Part of a small language model's weights.
Size: 9 layers, width 256, 4 heads of 32 (2 for keys and values), MLP 1536 SiLU, vocabulary 1417.
Architecture: RMSNorm before each block, rotary positions, no biases in attention or MLP, untied embeddings.
Training: 404M tokens, 4557 steps.
MLP neurons of a small language model. Each row is named by its layer, matrix (up: input weights; down: output weights) and neuron, and shows model dimensions 128-255. Each number is 200 + 30 x the weight over its row's rms, rounded and kept within 0 to 999.
A block is one neuron, or neurons of one layer that tend to fire together. After each block is what it responds to, as a language model described it from the Wikipedia text at the highest values.

L4.up416,173,182,182,217,160,159,207,221,194,161,172,207,174,240,221,276,181,169,176,225,224,213,197,215,219,138,169,127,169,165,232,166,251,185,215,239,189,205,230,219,222,213,216,138,193,223,212,222,183,222,240,209,152,180,161,200,210,189,175,187,198,271,208,221,131,206,210,263,198,221,181,164,241,181,169,209,193,196,261,185,127,212,217,270,228,231,184,208,200,200,207,206,185,219,158,280,176,165,228,218,220,185,214,205,198,195,175,188,234,275,176,221,234,172,220,226,212,200,193,220,190,211,205,205,206,179,132,267
L4.down416,205,183,219,213,203,182,203,226,229,144,197,241,199,166,199,263,208,227,213,204,273,194,191,212,215,160,224,204,238,221,198,183,186,228,174,220,198,227,222,212,186,206,182,185,199,127,230,290,184,199,308,194,192,202,105,190,174,215,227,176,226,203,200,200,184,184,186,189,199,190,220,178,161,188,207,165,199,177,221,214,179,202,187,243,234,176,276,177,196,152,255,152,208,195,166,219,206,201,165,218,239,188,219,218,150,189,187,147,180,179,206,221,223,196,230,186,206,201,163,235,264,195,170,149,214,180,147,157
Description: Final subword pieces that complete a split adjective, adverb or verb, like spec-ific, sever-al, redu-ce, posit-ive, often before -ly.

L2.up240,172,154,228,221,215,243,190,200,171,199,213,212,167,208,167,245,205,245,214,237,175,235,204,188,156,218,221,242,203,225,188,172,216,201,230,239,193,226,221,194,224,193,216,226,198,255,193,182,193,163,186,151,207,173,204,240,175,218,225,200,175,226,141,189,244,190,209,239,179,123,208,215,181,245,215,199,141,213,258,205,188,217,211,226,198,163,203,212,223,277,178,202,183,174,177,198,211,212,179,180,190,193,199,236,201,157,177,231,134,221,163,219,194,168,209,167,208,211,214,174,259,193,192,250,202,237,240,186
L2.down240,227,274,163,199,214,201,225,183,221,215,168,208,201,210,221,174,184,159,194,175,245,139,202,224,244,171,179,174,204,167,245,209,171,206,184,162,226,208,209,216,208,204,169,223,234,178,218,212,196,221,188,205,190,237,214,156,185,210,173,212,177,179,247,188,192,239,197,150,224,248,238,202,239,155,200,207,216,226,146,208,209,214,182,182,165,222,183,182,198,81,203,197,271,199,176,193,140,190,201,242,199,240,173,145,184,231,199,157,227,166,234,148,206,182,185,259,195,191,187,204,160,184,226,199,178,193,183,230
L2.up602,132,193,163,229,259,143,180,202,204,203,152,176,260,285,230,172,193,238,195,196,236,192,211,198,181,174,202,182,193,199,167,252,212,202,170,220,221,203,191,167,226,187,230,205,249,157,153,201,147,189,197,222,194,238,196,172,200,238,210,238,175,253,226,216,181,275,188,244,222,194,176,229,162,218,228,231,175,238,232,186,133,227,219,158,217,136,190,216,194,241,149,156,238,163,201,235,230,187,222,165,162,221,165,212,155,243,175,174,243,225,150,250,223,221,151,167,209,180,227,165,197,166,218,227,185,170,148,188
L2.down602,232,157,202,212,106,235,240,201,223,161,222,189,176,127,193,232,202,176,197,175,180,202,221,190,215,173,213,214,155,224,218,178,171,183,188,214,170,154,193,224,170,142,221,232,142,213,214,235,177,262,237,197,212,192,217,191,226,160,197,128,192,195,164,205,248,220,178,196,194,215,220,162,224,154,164,168,194,222,213,227,219,202,163,258,198,207,237,211,199,163,251,239,166,180,196,185,174,190,175,179,244,196,216,200,286,174,244,214,185,157,206,209,170,214,248,191,186,223,158,196,177,194,256,194,237,226,211,178
L2.up1284,152,190,179,213,242,150,214,143,201,170,182,198,221,186,161,231,194,224,188,218,170,238,249,218,141,163,228,186,208,202,252,222,260,190,209,187,191,205,188,213,205,156,244,168,200,207,197,187,193,224,209,214,223,244,233,201,235,253,253,227,198,220,173,211,157,219,177,241,165,169,164,146,178,216,164,163,211,217,228,201,148,216,251,234,244,169,210,220,174,230,205,176,191,284,187,170,226,170,214,231,213,172,247,176,155,205,151,156,206,240,164,206,209,216,227,191,236,216,242,190,201,134,190,235,259,178,197,165
L2.down1284,203,179,200,228,200,232,239,238,216,263,219,199,218,184,204,163,234,263,227,166,253,126,157,196,229,218,214,165,214,243,182,233,144,219,201,196,201,182,216,234,195,224,171,232,239,209,208,239,258,223,202,162,198,220,181,176,200,177,194,126,214,198,238,174,204,188,181,147,223,213,215,253,237,186,193,233,200,212,139,180,220,144,160,150,181,219,185,179,212,165,191,215,198,180,202,235,222,235,190,119,211,212,164,198,222,270,255,197,178,148,235,220,199,239,209,193,172,202,136,206,252,233,235,172,140,250,185,236
L2.up1484,202,207,183,192,246,174,210,179,141,190,141,178,195,272,206,168,163,228,198,215,227,225,209,160,155,190,127,216,239,223,204,160,159,254,208,240,144,232,261,167,199,198,195,220,221,215,212,163,248,205,220,192,196,220,191,222,169,192,210,170,183,175,203,227,217,221,199,212,214,227,202,177,269,169,141,226,207,165,182,110,201,174,196,230,189,188,175,241,229,243,217,247,190,210,165,199,202,188,188,221,214,97,233,214,147,153,168,167,203,261,157,211,217,184,205,192,202,200,236,169,147,174,202,215,241,195,206,219
L2.down1484,211,195,198,235,192,171,200,202,277,197,240,201,182,174,146,243,215,208,198,224,202,187,178,223,229,179,230,173,143,213,187,214,217,160,194,121,243,124,154,192,206,255,239,199,206,213,204,252,204,171,156,230,229,231,179,172,268,181,202,231,221,211,211,182,200,197,202,179,172,142,219,212,147,203,228,234,142,223,222,250,204,200,193,167,212,226,235,196,195,165,181,152,235,172,205,183,216,206,189,182,202,231,181,193,225,259,256,176,252,190,225,190,164,212,167,215,159,219,158,235,217,199,230,207,168,174,165,220
Description: Word-final or mid-word pieces that finish a word split into tokens, strongest on possessive s after a curly apostrophe (foundry's, Mayor's), also tog-et-her, near-by, Not-re.

L3.up67,235,166,157,193,165,227,173,239,249,211,235,206,138,170,195,240,211,203,189,249,170,177,207,207,256,211,223,232,214,195,195,179,210,149,217,193,189,193,232,226,223,179,207,176,261,157,219,191,202,208,168,165,195,187,225,227,254,223,210,215,245,148,164,242,201,197,168,232,144,206,212,250,176,176,226,285,194,235,207,214,154,193,206,217,241,191,252,177,146,189,248,165,225,218,183,178,248,150,255,180,233,227,180,186,212,257,234,205,194,164,168,188,257,203,181,215,221,158,192,174,138,168,166,222,195,222,195,181
L3.down67,206,247,201,230,243,153,253,141,163,196,213,170,199,184,214,224,178,234,222,181,200,216,170,197,174,182,200,197,257,206,197,175,178,210,129,204,220,230,202,217,226,181,194,203,175,223,212,142,142,107,253,241,228,213,224,174,134,223,203,197,216,242,186,150,185,211,207,132,218,157,219,189,226,218,158,171,194,193,161,187,204,224,222,179,186,220,136,203,248,244,166,246,146,148,204,238,171,251,182,265,182,235,188,179,205,210,144,203,225,239,192,196,195,199,187,207,193,211,194,227,256,238,232,207,226,179,220,193
L3.up198,226,221,204,262,214,167,215,170,202,191,196,259,160,200,211,188,176,170,173,234,177,272,200,197,237,201,214,161,198,277,167,183,168,154,221,214,206,258,201,192,144,210,230,210,198,187,220,204,211,155,187,228,225,224,228,220,186,159,222,168,184,250,249,187,221,233,216,208,203,185,223,180,171,178,140,154,169,213,188,173,251,202,150,219,223,224,192,195,221,190,226,180,178,205,179,260,217,197,213,178,150,210,185,245,156,221,196,212,204,235,204,181,167,224,184,218,208,193,188,155,187,184,235,195,269,203,175,218
L3.down198,185,205,191,123,197,214,185,270,214,183,181,201,184,185,238,242,216,271,179,221,191,206,221,221,161,199,210,206,178,125,244,216,230,205,143,190,191,223,258,201,240,177,143,234,172,219,228,174,192,215,206,169,187,205,182,141,176,209,240,224,235,208,194,148,162,214,205,208,179,205,205,202,227,191,194,175,204,163,200,256,186,216,245,179,179,196,194,224,236,234,204,200,193,224,192,175,198,206,214,237,246,232,196,244,225,159,182,170,244,186,186,200,266,176,179,200,205,189,188,244,169,219,210,169,192,183,200,214
L3.up811,194,234,153,207,177,189,209,227,197,204,144,221,181,215,179,186,211,177,172,166,265,222,209,199,247,171,178,204,178,176,148,168,201,163,172,211,224,162,260,240,207,227,254,241,158,223,178,152,210,217,195,196,203,160,192,217,210,218,175,149,189,183,199,174,186,261,202,163,175,197,216,246,226,255,212,189,219,176,237,183,171,250,231,209,294,173,191,201,166,260,166,146,224,217,206,218,201,169,176,189,205,215,160,192,205,205,168,170,174,184,233,247,204,169,193,243,242,194,184,182,279,168,273,221,140,174,203,179
L3.down811,209,187,277,192,238,183,240,182,175,242,215,232,210,150,203,252,189,179,188,194,197,219,221,209,227,231,196,159,218,174,224,276,238,181,223,196,189,182,171,187,197,204,201,227,262,265,218,166,223,184,198,186,225,257,124,229,177,166,189,227,268,206,206,154,186,181,153,226,209,198,214,207,166,196,189,202,245,194,162,207,252,218,179,209,122,196,176,204,202,174,242,250,210,156,189,180,188,203,238,223,207,206,205,161,206,223,220,201,223,259,202,170,209,233,197,234,191,182,284,195,177,214,178,173,196,210,214,217
L3.up1053,201,184,208,207,193,213,168,245,201,243,202,264,152,164,198,198,149,213,222,186,173,221,236,197,221,200,212,187,251,205,104,179,213,175,180,121,217,163,183,216,208,172,218,223,214,198,143,220,128,221,174,263,178,179,207,202,239,198,180,193,258,212,214,190,149,178,175,176,254,217,218,242,209,188,214,182,176,150,253,178,202,169,198,215,244,182,190,151,141,265,189,226,208,171,175,211,235,222,225,191,227,173,205,202,202,228,155,146,191,174,217,185,224,197,226,173,208,184,207,165,192,216,250,194,223,222,190,171
L3.down1053,207,230,178,185,193,192,239,123,196,213,236,161,195,191,163,216,166,155,203,153,179,191,155,210,222,236,225,222,181,137,247,252,204,149,153,248,188,201,184,213,157,212,223,193,193,241,217,202,259,216,218,166,203,207,145,256,199,164,192,161,145,248,207,174,176,188,227,153,164,189,196,171,134,182,180,233,184,213,175,209,171,238,195,189,157,213,158,182,228,211,187,208,192,247,191,189,175,220,219,179,168,227,148,200,211,168,209,189,183,217,174,162,179,218,168,242,211,224,227,245,267,211,196,178,159,160,182,263
Description: Word-piece tokens completing or continuing a proper name, mostly first names and places, as in Jo|e, Charl|ie, Wash|ing|ton, often in tables.

L4.up859,227,204,163,210,185,197,161,177,229,172,179,223,208,239,235,249,220,233,189,143,231,261,190,152,184,239,139,223,245,135,166,146,188,185,176,217,250,186,189,237,237,203,200,240,240,246,212,159,192,172,172,169,209,222,206,186,141,153,150,180,244,212,231,221,174,230,194,172,171,289,249,212,234,223,166,225,146,245,218,159,177,237,236,212,179,177,240,173,198,213,186,188,200,220,179,203,173,182,238,184,209,191,235,158,164,219,195,243,214,228,225,200,203,173,185,237,229,212,198,185,240,134,226,230,173,192,253,217
L4.down859,184,222,177,170,275,215,289,182,180,239,251,149,211,194,166,243,230,187,175,218,189,198,218,191,224,137,245,183,216,244,200,258,217,224,208,200,156,206,215,179,160,207,246,205,199,167,215,165,219,243,233,223,202,205,189,225,189,192,249,272,221,170,168,206,228,164,205,203,273,156,251,189,228,224,250,140,213,219,202,200,208,159,192,181,237,249,180,271,213,202,202,194,215,205,185,177,216,170,183,204,139,196,168,222,192,173,200,167,247,161,198,167,175,247,192,209,222,233,211,235,219,231,185,158,206,216,214,156
Description: Final word piece or initial's period that completes a given name before a surname, e.g. Claud-ia, Ke-ith, Meredith G., in name lists and tables.

L2.up892,168,213,150,218,208,249,168,232,251,148,201,198,181,232,191,160,220,262,202,178,213,228,170,168,167,171,210,175,238,216,204,244,230,223,243,171,188,204,196,210,202,187,200,209,213,199,194,181,179,244,201,217,211,148,194,223,140,155,140,144,205,164,234,143,146,181,220,210,214,241,201,203,217,205,223,198,197,168,236,163,213,159,208,153,238,184,259,185,183,263,209,174,199,173,186,207,204,206,242,188,209,206,159,193,179,202,194,193,185,223,159,211,225,177,203,196,134,225,177,158,186,188,188,238,213,198,153,146
L2.down892,191,177,281,204,199,184,195,156,159,195,183,212,195,170,177,211,237,163,234,172,202,203,185,174,250,208,189,238,160,209,214,168,150,157,172,271,193,236,185,251,240,204,209,184,172,197,247,165,165,176,143,240,203,267,182,200,272,199,223,277,197,201,165,229,267,203,229,227,165,188,227,172,177,248,195,192,178,235,184,208,219,276,228,200,179,194,186,226,209,146,207,195,201,195,211,270,193,148,203,181,197,218,215,216,213,176,187,180,247,227,208,186,192,215,186,214,249,179,174,246,240,189,210,187,204,188,220,198
L2.up967,200,252,176,189,206,201,154,160,238,198,218,195,178,223,196,184,235,219,182,193,184,261,176,270,193,234,201,179,190,211,232,140,208,257,182,179,207,212,170,252,150,212,137,193,197,190,207,183,215,160,114,177,246,205,229,218,165,214,163,190,162,194,179,161,232,185,145,222,241,218,224,184,197,212,201,187,197,211,191,197,212,191,204,197,210,206,172,170,244,221,221,184,228,222,228,234,200,258,188,209,223,191,160,155,210,151,235,251,164,207,244,241,180,215,217,161,211,203,226,141,191,179,181,204,165,173,201,163
L2.down967,215,214,236,201,181,172,221,196,216,205,214,209,167,201,218,257,167,170,219,199,224,172,215,125,205,202,160,218,244,170,138,184,207,215,210,212,194,239,212,178,219,164,243,170,257,209,189,216,135,225,304,248,118,201,184,209,204,182,219,232,233,224,221,206,184,216,205,224,163,164,210,187,199,185,206,268,200,221,214,235,187,209,248,242,186,217,190,176,182,211,192,209,219,197,157,193,187,173,202,234,205,220,218,278,169,257,193,169,266,217,172,195,194,253,189,193,214,186,196,242,229,193,248,174,221,248,197,229
L2.up985,177,149,154,217,159,228,200,183,197,230,244,217,203,217,215,198,216,172,195,209,195,248,199,214,185,205,180,233,215,240,162,206,215,172,180,193,181,187,231,192,154,177,237,165,185,163,236,207,192,153,240,271,211,172,243,185,191,209,152,216,232,207,207,222,233,223,172,210,193,200,241,205,160,221,207,199,210,182,197,187,234,223,215,230,235,248,188,248,189,225,186,244,239,173,188,191,196,201,250,251,224,233,172,311,156,177,167,175,153,225,190,194,236,195,203,227,167,214,195,211,208,216,204,197,161,179,224,214
L2.down985,251,239,251,255,212,195,206,238,166,217,137,172,210,215,152,174,167,223,215,192,173,185,159,140,250,173,212,197,175,191,227,220,183,183,240,206,239,193,195,153,216,190,180,246,159,237,197,228,195,212,237,172,168,272,204,195,224,229,172,218,215,168,232,169,178,143,206,181,229,207,171,201,196,168,203,207,176,195,163,181,168,215,231,142,162,214,196,219,199,206,183,129,199,214,187,242,199,196,106,193,189,171,183,184,231,223,187,172,273,149,248,240,184,199,173,204,243,209,211,170,213,223,188,219,196,183,162,210
L2.up1382,185,207,154,181,122,180,147,140,235,215,176,169,159,204,167,170,199,217,165,166,186,245,201,207,160,204,191,229,266,215,241,199,193,187,136,195,211,235,250,227,214,172,224,180,255,170,221,191,154,255,228,238,184,227,213,212,215,242,187,184,197,176,198,218,193,227,114,202,192,246,207,192,236,220,213,193,195,150,267,211,219,185,195,247,192,187,238,230,151,205,218,160,206,201,269,214,216,265,196,209,196,211,196,169,163,182,190,215,158,229,214,173,248,194,214,212,184,210,164,168,198,222,247,219,253,240,213,199
L2.down1382,162,203,231,252,261,209,255,230,184,209,178,208,230,204,231,200,188,172,272,214,204,136,243,230,228,167,179,212,177,188,152,219,198,189,215,163,209,177,117,195,232,244,151,196,164,222,218,230,212,156,204,175,202,235,194,119,211,210,157,238,218,221,211,198,178,142,221,190,181,198,197,208,159,236,168,177,202,243,169,208,182,252,229,187,212,251,189,183,250,172,203,187,180,167,173,156,148,139,215,216,134,135,179,241,219,243,164,187,226,220,180,171,217,213,183,215,227,200,265,179,161,124,138,189,210,194,162,208
Description: Short subword pieces inside a word broken into tokens, mostly names after a capital initial like J, H, Re: J-as-mina, Joa-qu-im, Dav-id, and also avo-id.

L3.up592,178,205,180,204,190,188,159,199,197,168,211,177,183,183,233,149,219,131,237,229,188,191,200,239,194,143,163,163,128,224,246,179,200,217,225,191,189,198,199,135,278,256,184,177,224,228,227,237,227,210,176,179,162,205,195,209,166,211,243,195,203,182,230,229,208,229,274,174,183,163,238,202,199,238,157,208,195,178,246,206,178,186,248,212,196,234,223,128,190,166,230,201,192,223,187,261,211,196,223,165,246,212,227,228,189,205,209,187,163,204,274,251,205,201,209,143,209,233,183,227,165,195,214,203,203,160,224,187
L3.down592,253,243,188,208,194,167,195,172,191,223,221,231,195,262,144,272,210,240,187,215,208,186,205,161,194,198,180,225,244,198,182,203,221,223,223,211,153,212,250,276,172,175,230,204,184,168,222,164,219,197,238,262,199,218,229,148,157,223,198,175,230,228,222,189,175,207,144,205,197,194,202,190,200,192,254,166,198,238,164,208,184,244,162,208,208,164,170,225,212,233,199,163,159,205,233,172,159,255,207,226,202,217,176,191,193,213,165,204,249,198,195,166,190,190,177,228,189,178,214,173,269,180,154,216,146,231,199,176
L3.up624,177,161,199,205,250,156,175,216,245,215,205,151,209,181,132,220,181,209,148,221,234,190,253,240,194,202,184,221,229,166,189,232,202,156,209,293,232,194,164,212,180,166,242,272,216,182,233,224,159,185,198,235,245,192,166,122,209,184,220,190,144,220,244,225,181,216,218,255,192,210,217,200,218,216,223,221,214,177,205,176,191,197,256,201,195,195,218,180,158,190,140,166,178,218,178,235,141,198,214,241,288,231,218,226,217,179,182,225,195,224,171,190,152,188,189,197,217,179,207,220,226,194,245,228,202,205,156,192
L3.down624,233,186,177,177,156,203,265,157,179,192,230,202,184,252,247,232,200,199,225,173,212,176,153,151,199,223,197,193,140,199,170,145,215,245,173,159,190,118,234,203,167,224,127,159,210,201,211,243,167,275,238,192,109,181,222,257,185,137,186,197,218,214,201,205,205,163,191,155,209,168,205,208,162,147,212,190,202,224,204,224,210,185,182,234,228,256,163,188,235,236,243,196,224,157,221,180,262,188,185,225,141,194,202,202,216,236,192,180,181,129,169,248,235,218,221,233,178,235,212,242,212,163,218,188,186,226,256,148
L3.up1093,163,191,239,260,209,204,166,235,200,216,190,219,189,180,218,244,186,152,168,216,204,201,231,219,145,162,245,175,207,156,205,164,174,176,179,213,150,185,246,248,200,226,236,178,263,192,184,231,193,207,173,169,152,208,214,149,183,168,224,146,199,213,166,230,219,220,208,215,215,184,189,195,206,194,258,165,209,232,225,164,168,184,190,282,196,162,203,292,179,252,193,202,193,186,146,273,200,176,194,184,205,220,212,185,203,237,187,187,201,216,185,200,178,229,242,196,146,199,187,281,220,216,221,225,216,225,202,161
L3.down1093,190,155,137,147,194,144,175,199,203,148,197,217,215,169,205,203,168,259,209,235,222,214,173,210,172,196,210,204,205,165,175,179,199,208,192,197,212,193,284,234,179,215,230,193,225,152,203,221,194,194,315,213,198,205,243,196,211,149,210,181,191,209,215,203,161,265,238,204,204,215,222,171,225,207,205,166,220,189,181,221,187,222,135,212,192,226,196,194,211,196,182,204,172,206,219,183,193,161,178,277,241,215,202,223,207,175,203,251,160,173,183,240,188,190,213,191,218,174,196,201,165,220,192,203,217,228,126,184
L3.up1320,168,203,189,212,246,225,173,194,239,223,208,210,166,187,197,197,160,155,175,244,183,217,180,254,160,140,200,248,190,208,199,176,223,223,220,231,132,266,183,149,223,240,205,222,218,217,178,220,203,220,209,207,177,207,188,188,163,194,213,211,167,191,192,205,189,239,221,221,224,197,192,160,243,213,227,262,166,219,176,211,191,204,251,253,204,173,248,179,207,231,164,155,191,184,235,237,193,215,218,188,230,171,218,242,181,214,147,182,225,246,219,231,212,216,178,161,238,169,212,268,239,214,236,228,219,185,234,210
L3.down1320,197,164,189,215,191,232,212,217,193,173,217,203,195,174,203,197,258,216,200,172,223,203,168,177,205,208,252,158,217,203,215,180,165,191,207,197,249,165,200,267,240,132,219,137,207,194,250,191,211,188,179,166,174,259,193,165,213,186,166,159,188,210,233,205,225,198,134,224,218,188,168,220,184,150,174,130,180,147,216,210,199,210,195,160,214,209,191,199,162,194,240,179,212,195,160,222,195,231,189,246,209,227,225,182,179,268,226,231,217,211,182,175,170,178,187,181,194,194,221,141,158,169,204,218,214,243,200,213
Description: Final subword pieces that complete a common word split mid-word, such as somewh-at, signific-ant, sever-al, import-ant, Austri-an, am-ong.